config.yaml
n_layer: 13
d_model: 160
activation: "tanh_gelu"
norm: "layernorm"
norm_eps: 1e-05
lr_head: 0.00939
warmup_steps: 200
decay_fraction: 0.854
final_lr_fraction: 0.0
batch_tokens: 16384
MLP neurons of a small language model. Each row is named by its layer, matrix (up: input weights) and neuron, and shows model dimensions 32-127. Each number is 200 + 30 x the weight over its row's rms, rounded and kept within 0 to 999.
Before each neuron's rows, "fires on" lists the tokens most often at its 100 highest values on Wikipedia text that the model never trained on.

fires on: "ch", "ag", "t", "N", "tion", "und"
L9.up95,245,223,233,221,136,177,227,224,193,216,128,196,225,181,173,141,207,236,209,230,157,201,188,222,168,186,199,219,218,204,183,203,151,172,228,234,177,186,211,193,189,177,166,159,218,236,300,240,219,221,220,170,263,207,194,202,210,201,165,250,160,207,214,203,194,158,176,208,188,179,183,220,176,210,186,181,172,207,196,229,272,200,204,216,159,208,231,185,170,168,259,241,191,222,138,185

fires on: "n", "ob", "ot", "in", "un", "wi"
L10.up296,170,208,160,230,176,226,210,199,201,165,197,213,193,231,196,198,230,189,200,155,218,198,191,146,187,218,170,245,225,191,194,168,178,183,198,226,230,137,212,245,163,203,240,211,167,255,213,185,214,233,193,199,252,170,150,189,209,276,211,217,256,165,188,235,204,180,242,235,207,146,184,156,186,174,240,256,232,203,186,157,212,223,184,187,218,194,170,235,182,183,208,210,177,198,234,306

fires on: "ati", "s", "port", "fer", "gener", "pos"
L8.up188,157,246,169,194,182,203,209,195,205,165,181,206,249,217,170,161,161,207,191,241,183,201,244,222,189,176,204,186,224,214,195,250,191,185,189,261,225,172,197,205,209,228,205,208,232,179,222,149,222,171,187,220,227,168,153,188,243,198,262,276,166,157,281,152,207,181,218,233,152,187,166,203,170,205,193,209,162,198,214,250,195,155,183,217,169,183,225,148,239,215,201,246,164,235,157,226

fires on: "by ", "was ", "as ", "out ", "and "
L3.up140,206,171,161,237,205,195,231,190,242,244,223,221,221,219,210,221,209,230,214,197,220,196,153,184,212,173,191,157,188,167,187,166,190,224,176,245,214,212,175,156,202,200,164,172,242,218,186,247,228,177,139,244,233,255,223,217,200,187,149,175,163,240,190,239,231,251,204,230,192,190,217,206,164,216,183,175,237,172,189,151,208,228,241,182,166,246,229,181,162,225,166,284,274,167,209,191

fires on: "H", "pres", "Br", "Fr", "Sci"
L4.up247,240,223,201,261,165,147,209,249,172,187,196,196,225,165,195,204,188,167,158,187,199,198,188,198,179,218,194,202,230,222,183,222,205,219,222,243,196,193,228,93,223,208,254,236,233,233,223,171,165,181,188,197,253,199,216,216,193,175,214,158,194,246,221,239,226,215,257,194,196,260,208,206,174,170,208,114,186,206,184,173,185,196,230,235,206,168,212,203,208,218,138,193,218,159,202,198

fires on: "al", "Is", "Al", "an", "An"
L4.up180,152,263,163,167,166,232,244,198,195,198,232,161,198,181,174,214,248,204,200,205,192,268,195,217,169,190,154,224,223,157,201,208,206,200,196,188,219,186,222,174,197,210,222,221,134,171,206,213,230,242,247,266,189,183,172,200,251,187,170,171,187,187,133,241,190,193,193,215,253,210,217,196,163,185,219,193,207,229,207,131,212,172,146,214,208,183,188,177,156,250,178,183,247,231,170,204

fires on: "pl", "mp", "publ", "Publ", "resp"
L4.up85,239,180,220,201,162,208,155,238,211,183,220,218,228,220,236,145,180,185,211,248,165,255,152,181,201,195,206,228,196,193,182,210,187,195,199,211,139,206,211,240,176,223,229,177,212,208,258,182,203,187,235,200,168,187,147,232,254,163,165,227,204,205,217,198,200,153,171,219,133,255,220,196,200,232,173,206,249,217,237,215,225,165,283,176,236,234,214,176,167,200,224,156,245,203,156,219

fires on: "ar", "Vi", "San "
L5.up138,206,178,183,167,138,236,185,270,204,255,208,184,251,258,173,193,177,227,207,150,202,201,161,238,208,194,227,152,207,239,239,157,215,195,198,203,232,148,173,211,208,253,193,224,182,277,187,209,220,253,216,169,195,183,197,187,244,215,205,176,144,188,189,156,226,181,229,266,178,262,160,174,204,214,174,214,210,212,183,156,179,203,204,152,175,234,184,135,179,194,184,188,222,224,202,260

fires on: "R", "(", "H", "Par"
L3.up258,217,171,146,209,168,170,247,241,187,243,199,195,176,176,153,205,137,209,130,198,190,219,247,215,177,254,235,210,244,246,190,214,149,217,187,171,179,183,172,164,212,201,250,193,200,275,229,241,249,231,214,248,181,232,173,208,156,178,141,178,204,197,271,232,211,259,233,223,196,192,247,210,175,234,178,186,196,202,224,214,189,202,199,185,184,201,176,189,217,200,226,159,217,248,186,209

fires on: "af", "ind", "sp", "em", "ug"
L8.up99,222,157,178,153,223,211,178,231,210,198,260,196,209,212,191,161,270,197,200,214,211,228,189,155,259,213,211,172,199,184,158,205,173,245,211,153,191,178,218,151,247,247,185,217,124,181,245,200,215,204,198,210,189,186,204,214,194,194,182,152,216,172,183,199,159,224,185,174,196,168,186,189,208,132,149,238,221,198,169,241,205,151,213,199,233,182,240,230,191,225,174,206,240,207,156,236

fires on: "A ", " ", "X", "a ", "D", "an "
L5.up120,223,224,230,198,218,161,183,188,189,158,205,178,214,205,174,207,173,195,213,188,201,250,184,239,162,211,195,225,185,250,216,193,196,175,244,228,175,205,245,201,222,164,196,141,162,150,188,220,153,159,177,251,206,166,222,182,155,186,209,219,203,258,249,214,195,222,195,193,214,194,140,158,222,179,187,175,203,246,205,204,217,191,227,201,215,253,203,202,169,141,142,198,212,208,201,212

fires on: "to ", "\"", "be ", "'", "–"
L5.up69,199,171,168,223,212,184,218,210,183,220,225,192,211,206,231,169,138,202,177,149,142,204,162,237,193,220,141,178,188,164,177,265,221,185,207,195,271,177,206,206,221,209,220,218,209,188,227,192,220,226,188,112,203,147,202,202,226,225,221,209,132,134,242,245,197,221,185,221,250,216,204,211,223,209,211,209,167,235,191,181,235,201,209,209,184,217,199,238,189,180,213,199,219,115,234,172

fires on: ", ", "pl", "(", "pro", "em"
L10.up269,139,219,163,200,214,225,233,204,242,187,180,227,178,223,187,237,149,209,210,236,163,193,229,183,233,198,199,174,202,233,202,224,268,260,186,191,174,194,190,164,182,214,215,251,145,231,179,183,250,199,200,194,194,202,173,227,233,183,234,242,172,256,219,208,233,188,249,155,193,230,174,256,157,189,224,150,220,211,183,223,201,190,223,182,186,240,220,191,156,214,144,210,190,207,181,178

fires on: "th", "c", "b", "r", "re", "-"
L8.up51,256,163,211,186,191,203,146,214,186,164,151,212,196,241,252,197,236,211,177,228,156,185,224,172,166,248,172,159,196,179,233,148,211,190,193,219,254,206,152,152,200,182,199,167,175,250,205,248,148,180,189,203,149,246,211,190,189,192,131,212,189,172,241,193,202,185,185,204,175,195,195,241,168,257,286,179,203,196,217,223,195,237,177,257,171,191,251,164,216,158,209,168,191,173,233,213

fires on: "in", "l", "an", "i"
L9.up97,190,189,196,250,210,194,168,180,188,190,157,225,244,225,223,208,209,208,158,266,198,209,229,175,203,231,171,218,176,206,223,192,197,167,211,197,178,154,183,240,205,260,161,206,147,225,245,216,259,197,183,169,236,224,202,190,213,169,198,161,187,163,174,143,208,148,237,218,185,245,165,174,211,235,177,164,238,226,242,204,175,226,238,245,188,207,247,224,198,195,239,210,230,201,180,218

fires on: "ug", "ind", "ec", "d", "id"
L9.up13,239,206,160,171,192,180,210,230,240,213,201,158,247,268,196,155,163,162,184,164,276,225,177,176,183,220,193,189,181,209,196,174,173,204,233,218,216,260,208,186,173,197,191,203,192,194,264,203,225,202,239,142,157,190,186,190,143,228,170,196,211,187,180,235,170,191,173,187,175,147,181,151,207,198,173,258,203,158,199,229,186,201,221,134,199,237,192,187,183,225,141,226,197,234,191,264

fires on: "r", "R", "Pr", "Ir", "Ed"
L3.up203,195,262,167,202,151,230,241,230,250,184,207,186,176,201,191,237,226,234,186,246,196,180,186,170,247,225,264,205,216,191,239,146,189,218,200,210,207,226,169,165,194,199,222,239,201,198,204,202,220,138,188,158,186,266,168,205,194,166,195,205,206,169,175,279,184,212,196,239,187,215,263,171,146,196,248,166,176,230,236,161,200,212,187,189,198,207,198,159,203,263,154,230,240,176,250,162

fires on: ", ", "pres", "until ", "since ", "sub"
L9.up135,276,179,199,221,143,265,231,180,205,243,209,197,190,209,194,210,230,184,163,152,219,205,239,202,208,135,158,163,214,240,173,221,257,207,170,157,181,231,241,172,170,190,223,212,209,220,221,158,194,195,211,187,179,239,188,198,216,207,187,194,185,192,178,223,186,202,202,178,176,176,209,210,223,195,197,223,210,179,241,193,213,197,170,201,205,192,241,178,222,182,180,197,209,215,134,227

fires on: "v", "ri", "i", "si", "n"
L9.up192,180,149,197,248,191,205,142,180,143,190,172,280,164,224,242,165,188,207,165,209,194,163,194,204,233,186,204,192,231,173,162,217,214,223,226,163,166,188,252,162,219,232,205,257,212,224,248,187,203,184,193,224,247,212,158,208,168,233,205,212,180,216,219,164,196,106,217,218,166,155,143,223,153,147,224,178,231,203,228,219,215,223,186,185,159,195,251,218,182,172,244,225,180,213,186,190

fires on: ", ", "od"
L5.up296,196,241,168,212,151,203,234,192,165,184,243,193,234,201,234,179,224,196,213,193,202,157,246,159,209,223,195,210,224,218,153,221,219,187,222,207,139,176,246,173,205,173,236,226,165,231,251,157,140,196,246,205,171,161,176,180,213,211,223,227,176,144,233,225,193,141,202,209,233,249,239,223,204,253,252,187,262,197,158,215,193,210,181,167,200,205,222,150,235,174,217,208,214,182,179,189

fires on: "(", "; "
L3.up86,203,176,171,201,192,173,219,207,175,176,181,207,189,183,248,165,193,174,179,172,216,174,243,153,244,218,164,224,215,208,196,197,176,188,187,156,190,236,235,138,230,237,170,217,149,146,174,148,185,174,199,190,179,241,158,208,171,210,202,265,224,228,283,250,178,223,204,194,259,217,175,217,222,242,193,208,226,249,231,164,172,235,191,140,173,159,198,150,195,192,179,191,201,207,191,130

fires on: "3", "4", "8", "7", "9", "2"
L3.up109,231,187,173,205,151,211,209,250,194,223,189,168,221,204,162,132,217,253,199,217,184,241,233,207,167,142,197,220,181,188,180,115,220,221,192,244,155,159,175,177,190,159,150,180,197,197,236,201,201,208,234,237,202,203,258,184,192,168,189,255,226,184,219,141,201,192,166,196,169,177,196,232,220,199,168,245,212,235,191,170,217,164,254,208,128,229,200,167,252,196,209,221,254,165,216,257

fires on: ", "
L3.up161,196,228,219,249,208,192,195,177,177,171,244,217,224,225,230,184,188,186,226,170,232,185,218,205,223,221,221,199,204,193,121,235,184,230,204,220,201,233,230,192,246,150,178,211,157,202,240,185,154,198,189,203,165,155,198,203,169,257,213,206,163,231,263,203,148,196,207,176,194,202,155,203,162,198,180,201,254,203,290,112,160,233,221,208,221,176,182,153,242,198,215,199,204,192,196,173

fires on: "per", "Wh", "In", "Be", "ol", "br"
L4.up172,190,195,200,175,175,251,227,251,229,170,195,161,170,156,195,203,190,209,167,186,231,184,202,190,196,216,190,196,181,206,220,220,177,226,222,233,220,194,226,225,212,197,171,226,242,219,162,215,227,198,209,255,145,201,227,161,232,190,250,194,209,213,193,212,210,181,181,212,188,169,196,186,219,241,225,239,259,188,195,205,214,252,203,189,144,153,171,199,184,229,163,181,170,175,244,234

fires on: ", "
L4.up39,259,201,155,222,198,229,222,185,178,189,227,203,228,220,240,238,190,180,203,175,265,169,114,217,193,257,194,190,185,205,157,217,191,223,204,204,164,217,238,195,219,226,179,204,154,191,202,180,172,158,166,233,158,156,182,167,202,201,212,187,229,154,239,191,158,168,222,203,180,219,150,251,230,265,205,165,194,227,180,190,192,213,203,244,219,209,209,171,231,207,208,174,214,193,140,216

fires on: "en", "ni", "er", "ar", "re", "le"
L8.up30,161,212,107,228,197,207,197,180,197,224,176,162,202,194,149,184,182,209,202,187,236,188,203,203,206,220,243,190,240,192,164,173,215,198,197,196,196,162,139,167,170,250,202,184,259,194,215,238,212,221,205,166,140,176,245,210,231,201,183,196,230,217,234,214,244,195,220,210,175,262,196,174,231,226,239,219,173,229,229,189,116,174,255,178,171,206,207,231,175,212,192,225,191,215,213,204

fires on: "m", "av", "ur", "em", "air", "ap"
L10.up267,166,267,186,244,203,246,164,216,215,210,205,233,173,193,174,206,218,198,146,225,205,163,233,199,163,237,238,167,243,159,195,175,223,173,214,224,187,198,210,211,190,180,145,242,195,148,147,192,212,181,167,187,227,155,189,232,257,182,233,168,207,258,202,237,206,177,240,196,253,215,208,248,222,171,170,216,119,202,206,257,173,232,241,240,185,240,208,209,190,183,223,186,184,192,192,266

fires on: "acc", "=", "li", "os ", "we"
L3.up49,183,201,178,202,230,209,216,208,196,220,185,237,174,160,173,191,152,184,218,221,200,287,224,209,190,198,199,211,260,166,230,176,206,263,201,139,225,245,178,146,206,208,283,153,209,213,211,201,231,178,155,207,230,182,252,199,205,198,197,178,203,203,163,189,203,162,230,233,214,135,212,173,182,143,164,238,212,213,226,207,197,222,249,216,235,226,219,209,153,227,205,151,151,227,182,189

fires on: "w", "Di", "di", "popul", "for", "For"
L9.up58,183,186,190,224,206,173,210,213,194,216,207,222,185,227,197,247,200,201,224,195,186,213,218,226,214,191,229,172,219,209,176,219,157,154,197,180,175,231,204,190,189,216,137,186,197,171,204,168,226,142,199,219,191,220,176,178,189,218,247,180,214,223,245,199,201,213,278,227,208,183,171,216,101,160,204,229,172,212,177,205,222,176,230,197,216,213,214,207,173,253,257,217,210,181,248,223

fires on: "re", "0", "s ", "th ", "w"
L8.up217,185,184,197,238,227,184,237,234,179,167,190,187,219,187,197,217,278,222,247,216,205,242,230,201,188,207,173,222,242,157,212,255,202,184,161,204,191,196,183,186,186,188,203,227,160,183,220,142,144,215,219,226,141,209,179,187,228,186,166,166,235,159,257,162,253,202,189,191,157,224,190,206,187,206,168,244,259,216,185,174,234,183,192,229,221,181,155,202,182,179,194,211,150,203,224,216

fires on: "| ", ", ", "), ", "provid"
L4.up297,221,214,161,185,263,236,194,212,147,180,211,201,182,238,218,232,207,136,169,169,233,187,169,211,170,254,229,244,166,147,178,190,150,218,189,156,178,208,144,198,224,190,192,198,217,209,143,205,251,168,257,191,241,191,184,216,259,212,154,208,240,240,198,265,165,187,204,187,195,230,221,272,184,237,203,251,190,197,168,210,217,209,164,203,183,208,179,243,218,174,205,229,219,181,116,180

fires on: "r", "o", "ell", "mi", "n"
L9.up131,194,179,190,254,151,192,209,257,185,179,261,200,219,255,218,184,172,158,222,224,226,201,207,209,157,190,155,235,222,189,194,238,190,210,202,186,173,206,212,205,184,196,147,225,226,244,216,161,232,187,239,217,182,209,156,192,239,188,266,160,162,203,201,254,250,240,178,168,175,181,205,237,206,198,214,274,191,217,182,216,187,198,202,176,223,187,230,189,202,220,186,170,165,160,245,243

fires on: "in", "op", "i", "ol", "re", "at"
L9.up258,150,228,142,229,230,246,142,169,191,209,207,245,163,191,228,198,232,234,209,202,158,162,245,250,180,205,184,163,207,176,198,223,190,196,166,217,224,183,256,195,228,214,147,234,206,192,181,207,196,142,171,206,158,170,223,224,235,185,178,218,213,183,304,198,230,160,189,157,217,184,168,226,191,201,242,192,174,192,192,152,187,214,189,136,230,177,230,200,199,220,239,236,224,194,238,197

fires on: "- ", "ich ", "/", "\n", "a ", "ar "
L3.up159,196,192,205,239,223,218,259,255,230,224,164,163,155,230,155,200,198,186,196,240,180,244,178,176,183,183,223,220,207,215,185,155,178,230,166,191,246,236,175,195,224,198,161,181,228,139,185,202,227,265,183,206,192,190,222,192,174,200,164,209,183,222,192,225,175,188,205,157,201,157,176,201,187,228,223,209,183,207,173,234,148,174,233,170,189,226,175,207,205,182,183,198,163,192,203,172

fires on: "o", "l", "li", "lo", "ro", "as"
L10.up132,185,211,162,161,221,196,212,268,196,194,249,192,172,247,230,178,223,238,181,216,199,176,163,235,161,243,235,197,219,150,141,209,166,193,168,152,215,194,241,177,252,201,242,177,180,263,178,167,169,170,208,193,211,204,198,220,207,162,169,168,187,207,207,186,260,195,213,164,204,235,224,187,237,172,196,239,219,216,242,149,211,228,205,138,188,204,192,186,138,197,196,183,196,134,222,204

fires on: "de ", "enc", "w", "= ", "d ", "f"
L4.up42,198,192,226,213,217,181,160,190,209,170,177,188,124,199,132,148,168,191,190,217,177,182,180,245,183,187,221,201,205,176,233,240,182,207,177,258,178,139,221,212,189,231,239,269,185,207,234,177,179,181,194,177,174,230,189,227,199,206,210,113,214,190,138,198,208,244,172,153,243,231,167,181,198,205,203,200,203,212,208,217,200,244,220,240,184,211,195,180,182,158,181,214,249,204,234,217

fires on: "St", "$", "tic", "ic"
L5.up295,252,183,201,192,258,187,240,207,178,190,211,233,192,247,197,239,200,182,185,198,197,196,190,194,143,193,176,209,215,249,197,221,214,160,198,216,211,172,223,199,163,195,205,220,222,176,182,239,203,241,171,232,196,165,179,216,158,199,257,175,214,178,202,190,217,201,156,211,192,219,207,224,193,214,189,190,201,199,171,189,176,194,189,260,166,225,224,216,199,258,205,189,238,251,179,196

fires on: "of ", ".", "H"
L5.up176,127,198,125,192,243,217,154,251,203,215,218,132,240,165,237,191,198,181,167,236,230,175,203,200,185,252,176,191,193,188,179,198,143,226,203,169,162,189,213,181,198,180,222,205,231,222,169,165,211,167,173,215,226,206,248,196,199,138,203,147,193,236,206,198,204,242,254,177,157,210,226,214,185,246,206,203,205,208,168,252,208,247,179,167,165,229,133,222,218,193,190,225,248,196,225,217

fires on: "it", "t", "re", "et", "c", "st"
L8.up253,193,200,188,210,183,148,199,176,237,194,185,214,210,201,235,174,200,191,242,152,174,200,226,189,221,251,189,217,186,187,216,170,218,208,172,192,238,190,169,191,248,221,269,211,194,239,214,165,158,241,212,189,235,217,226,205,273,226,207,170,195,203,164,166,183,190,174,233,169,236,249,230,208,220,246,175,186,171,234,208,179,228,164,178,184,130,184,177,185,162,175,194,224,196,187,228

fires on: "h", "ed", "ced ", "con", "b", "suc"
L5.up104,185,168,176,192,209,212,203,202,200,214,168,117,229,171,241,190,142,188,217,202,197,215,178,176,239,223,293,165,204,220,207,175,235,180,280,245,217,241,172,136,252,221,208,184,220,145,234,180,217,202,250,202,202,162,170,172,185,216,217,233,152,156,189,284,205,181,213,234,156,202,214,198,186,228,227,186,197,193,191,205,193,212,186,213,245,164,253,200,212,193,193,192,228,160,273,210

fires on: "Y", "ly", "al"
L3.up59,185,225,226,257,141,166,204,175,168,155,238,190,198,191,211,221,212,195,222,189,201,293,206,233,199,151,203,187,212,186,203,166,206,180,218,215,209,179,187,200,213,213,160,198,144,171,205,159,195,198,223,170,194,196,254,152,249,203,254,162,201,245,194,220,191,208,170,172,185,206,232,242,171,195,216,192,244,211,216,165,206,207,182,237,246,195,199,194,119,267,198,163,208,246,189,157

fires on: "'", "at ", "an ", "and ", "a ", "or "
L4.up81,171,173,196,219,127,193,218,192,218,189,241,207,247,213,199,251,219,170,138,190,256,221,197,233,175,222,213,199,178,276,204,169,198,194,190,141,193,178,228,143,213,139,253,231,131,210,180,216,164,207,151,207,241,249,168,212,184,161,233,219,200,259,153,171,196,190,151,139,216,228,228,215,210,187,202,196,227,253,216,196,235,203,227,217,193,190,164,177,152,150,196,215,197,177,200,206

fires on: "v", "/ ", "z", "y", "pr", "ent"
L9.up250,177,215,220,230,170,196,236,195,201,162,250,198,199,225,214,151,204,245,234,153,208,192,170,172,224,193,191,224,190,175,201,165,277,170,201,259,222,161,187,222,160,220,208,184,199,179,146,190,174,195,221,252,171,206,194,183,209,167,174,212,275,159,167,197,216,162,171,182,173,190,200,221,181,207,150,243,234,205,227,228,171,203,219,211,234,197,213,237,187,180,175,180,238,186,179,164

fires on: "and ", "as ", "sh", "um ", "j", "mil"
L4.up58,227,167,157,193,243,240,171,184,164,277,233,194,157,229,160,245,211,184,194,218,174,158,185,202,225,186,252,196,162,227,210,164,148,194,199,194,230,204,196,200,273,235,232,189,193,249,161,189,208,189,183,211,246,204,242,191,138,194,172,170,194,200,196,191,214,190,196,196,179,157,206,262,185,215,197,223,191,183,163,235,194,226,167,220,165,249,184,161,162,276,245,202,242,155,226,193

fires on: "'", ".", "E", "W"
L4.up1,150,207,181,233,200,189,190,249,188,205,181,169,169,168,157,233,214,204,199,166,204,214,198,173,196,192,223,193,176,241,174,190,164,235,144,199,198,216,247,158,239,152,232,158,210,191,193,195,193,206,231,173,159,216,210,191,196,214,211,201,202,187,204,199,217,229,200,176,195,255,267,195,198,194,197,228,191,235,216,231,235,219,252,178,179,206,175,314,196,188,207,231,174,176,194,184

fires on: "an", "N", "le", "e", "o", "l"
L8.up223,230,253,237,256,227,168,161,204,197,201,244,227,206,199,237,189,191,187,222,250,202,190,198,154,165,192,189,186,233,197,223,200,212,176,187,183,154,163,204,205,197,224,200,143,174,200,211,207,183,185,176,180,214,222,200,222,171,200,245,213,217,173,207,211,161,156,172,191,172,243,195,139,208,225,248,157,204,190,212,225,217,212,241,242,181,201,255,192,230,152,193,243,215,261,232,198

fires on: " ", ") ", "D", "*", "-"
L4.up179,251,177,184,204,169,225,193,198,252,151,170,203,209,194,179,248,139,156,185,144,214,232,190,180,150,220,195,191,215,256,179,237,174,195,182,202,238,190,195,214,208,152,165,159,191,130,181,172,233,163,172,152,226,217,259,204,165,235,165,191,210,253,223,186,192,212,227,181,240,209,176,175,208,212,235,177,238,188,184,163,194,227,261,272,220,214,214,228,215,217,210,178,204,182,231,176

fires on: "N ", "il ", "an ", "al ", "on "
L3.up126,172,206,230,236,213,214,191,174,218,190,188,211,175,240,170,213,214,221,195,166,219,201,197,197,162,184,185,179,152,232,153,223,160,210,172,199,188,198,191,231,133,207,210,237,235,159,148,177,165,210,198,190,203,223,152,191,186,174,212,204,192,175,121,201,206,199,194,222,175,269,114,238,200,200,216,217,231,212,218,246,150,207,248,229,171,203,176,223,201,230,157,207,234,199,199,154

fires on: "me", "ad", "s", "ear", "ar", "ic "
L10.up95,182,216,182,146,207,210,187,235,219,179,198,172,212,217,219,166,225,202,273,182,145,162,225,210,162,189,155,187,253,212,200,200,189,241,207,185,192,180,251,229,192,180,213,180,226,197,178,178,191,203,152,152,200,197,237,192,259,226,193,153,210,194,212,198,214,197,191,236,212,246,178,170,180,214,180,165,243,210,214,154,148,247,178,201,160,191,188,196,211,205,214,205,167,214,195,250

fires on: "io ", "o ", "i ", "í", "ore"
L5.up319,183,174,222,246,201,230,165,193,161,210,202,211,269,211,240,219,223,169,193,203,200,238,204,207,215,215,228,261,226,199,204,180,207,205,187,241,210,206,246,163,212,214,181,197,149,153,159,138,180,187,151,133,223,231,206,213,155,214,196,246,196,221,215,151,219,211,224,179,206,225,196,221,185,214,263,225,209,218,155,146,166,184,172,164,187,196,196,161,180,210,170,212,208,253,164,185

fires on: "ro", "ec", "ol", "li", "al", "ap"
L8.up254,226,269,186,189,210,219,214,181,184,178,253,153,177,265,183,254,219,221,201,193,194,189,138,208,178,229,184,178,193,184,200,209,180,215,161,208,189,199,207,148,226,243,230,225,233,208,211,230,218,189,166,179,195,201,168,209,228,181,177,200,193,135,202,220,192,221,213,151,228,262,166,150,199,156,150,151,168,252,163,193,206,215,234,150,212,227,207,211,197,166,170,191,220,242,155,213

fires on: "n", "ev", "si", "ever", "ed"
L10.up255,195,200,153,203,167,237,192,245,197,194,199,222,159,204,235,163,188,177,172,211,197,148,196,210,250,235,240,238,203,200,166,182,191,233,198,237,199,178,235,154,226,224,237,199,211,227,238,199,223,243,226,171,215,215,126,194,165,198,229,278,199,183,181,211,204,186,198,199,241,172,155,202,186,240,196,151,213,236,236,228,129,152,205,197,206,195,228,158,213,215,150,185,222,188,238,220

fires on: "n", "a", "ot", "oy", "g"
L10.up123,191,169,127,188,154,237,142,201,275,225,180,240,197,221,190,194,240,219,204,205,191,162,170,178,134,238,178,228,230,187,178,206,218,161,190,201,168,232,199,194,176,172,230,194,198,167,213,178,222,275,169,184,225,180,194,214,209,242,191,222,260,177,203,114,179,158,192,174,216,225,231,199,186,193,209,210,203,183,196,225,221,282,223,164,202,219,194,208,181,229,200,165,175,237,166,276

fires on: "c", "0", "C", "w", "occ"
L8.up258,224,202,167,154,264,149,261,182,165,198,165,192,189,236,188,171,205,193,196,200,223,159,207,250,201,210,184,192,204,157,169,212,143,235,185,208,206,206,198,186,190,184,250,246,185,216,206,201,196,260,226,205,199,220,225,178,229,238,234,230,215,215,187,205,224,242,216,212,171,224,159,174,177,203,178,183,218,222,227,174,266,167,206,230,198,232,134,208,207,172,217,150,162,160,254,150

fires on: "u", "al", "fer", "it", "ati", "mil"
L8.up85,175,211,182,206,167,204,237,218,218,191,158,165,197,216,129,209,191,215,191,206,243,156,212,261,218,189,185,173,259,203,161,195,194,190,193,251,203,176,189,221,212,195,203,242,181,215,152,207,246,176,162,180,205,198,163,171,234,204,176,193,199,202,235,185,252,265,224,189,187,201,242,161,182,238,230,251,185,189,190,237,165,172,216,233,156,179,166,192,199,222,188,209,179,180,251,206

fires on: "also ", "R", "was ", "te", "to ", "ten "
L10.up162,225,197,148,215,191,179,216,234,199,190,211,199,183,186,185,192,240,189,238,244,185,183,208,279,212,166,196,211,207,209,219,198,267,225,185,206,231,208,188,192,190,215,265,139,214,142,232,256,194,166,182,145,135,181,203,170,261,206,187,266,225,138,264,225,241,188,148,183,215,223,192,208,210,180,171,264,200,227,189,179,238,174,178,212,161,266,242,197,165,244,202,206,147,173,199,188

fires on: "con", "Con", "Di", "c", "di", "s"
L10.up284,143,185,195,179,190,241,198,204,202,210,234,202,127,264,254,227,228,172,213,167,184,223,218,193,221,209,225,161,206,218,210,255,236,167,242,193,215,245,168,138,221,215,222,137,176,215,202,155,207,212,234,192,185,198,190,176,198,180,162,260,194,203,211,246,172,174,210,203,168,151,197,229,183,222,216,202,201,285,183,197,243,146,221,192,134,214,206,210,214,226,276,177,183,194,182,167

fires on: "all ", "elec", "ator", "eneral ", "ebr"
L3.up14,183,259,186,176,171,224,211,184,187,256,205,154,185,208,244,268,211,185,168,197,182,201,191,192,194,208,172,206,194,180,162,194,208,169,204,224,145,168,228,171,133,190,192,278,227,234,239,178,217,225,225,186,212,177,149,184,231,222,149,251,186,183,168,214,175,142,191,258,223,243,238,160,186,220,232,170,214,205,223,227,214,216,229,196,177,182,195,224,234,242,145,197,143,139,188,173

fires on: "H", "S", "I", "h", "Wil", "N"
L3.up8,243,159,261,256,192,215,154,197,132,217,265,182,167,152,183,184,212,202,188,193,181,223,211,203,192,234,232,189,202,186,181,205,204,211,202,231,218,161,239,179,183,242,191,199,210,198,170,194,217,230,191,271,243,210,245,246,130,215,227,204,139,217,215,175,202,198,265,227,230,182,199,230,179,184,207,150,172,210,219,182,239,163,168,186,202,179,239,177,234,176,196,185,163,165,239,186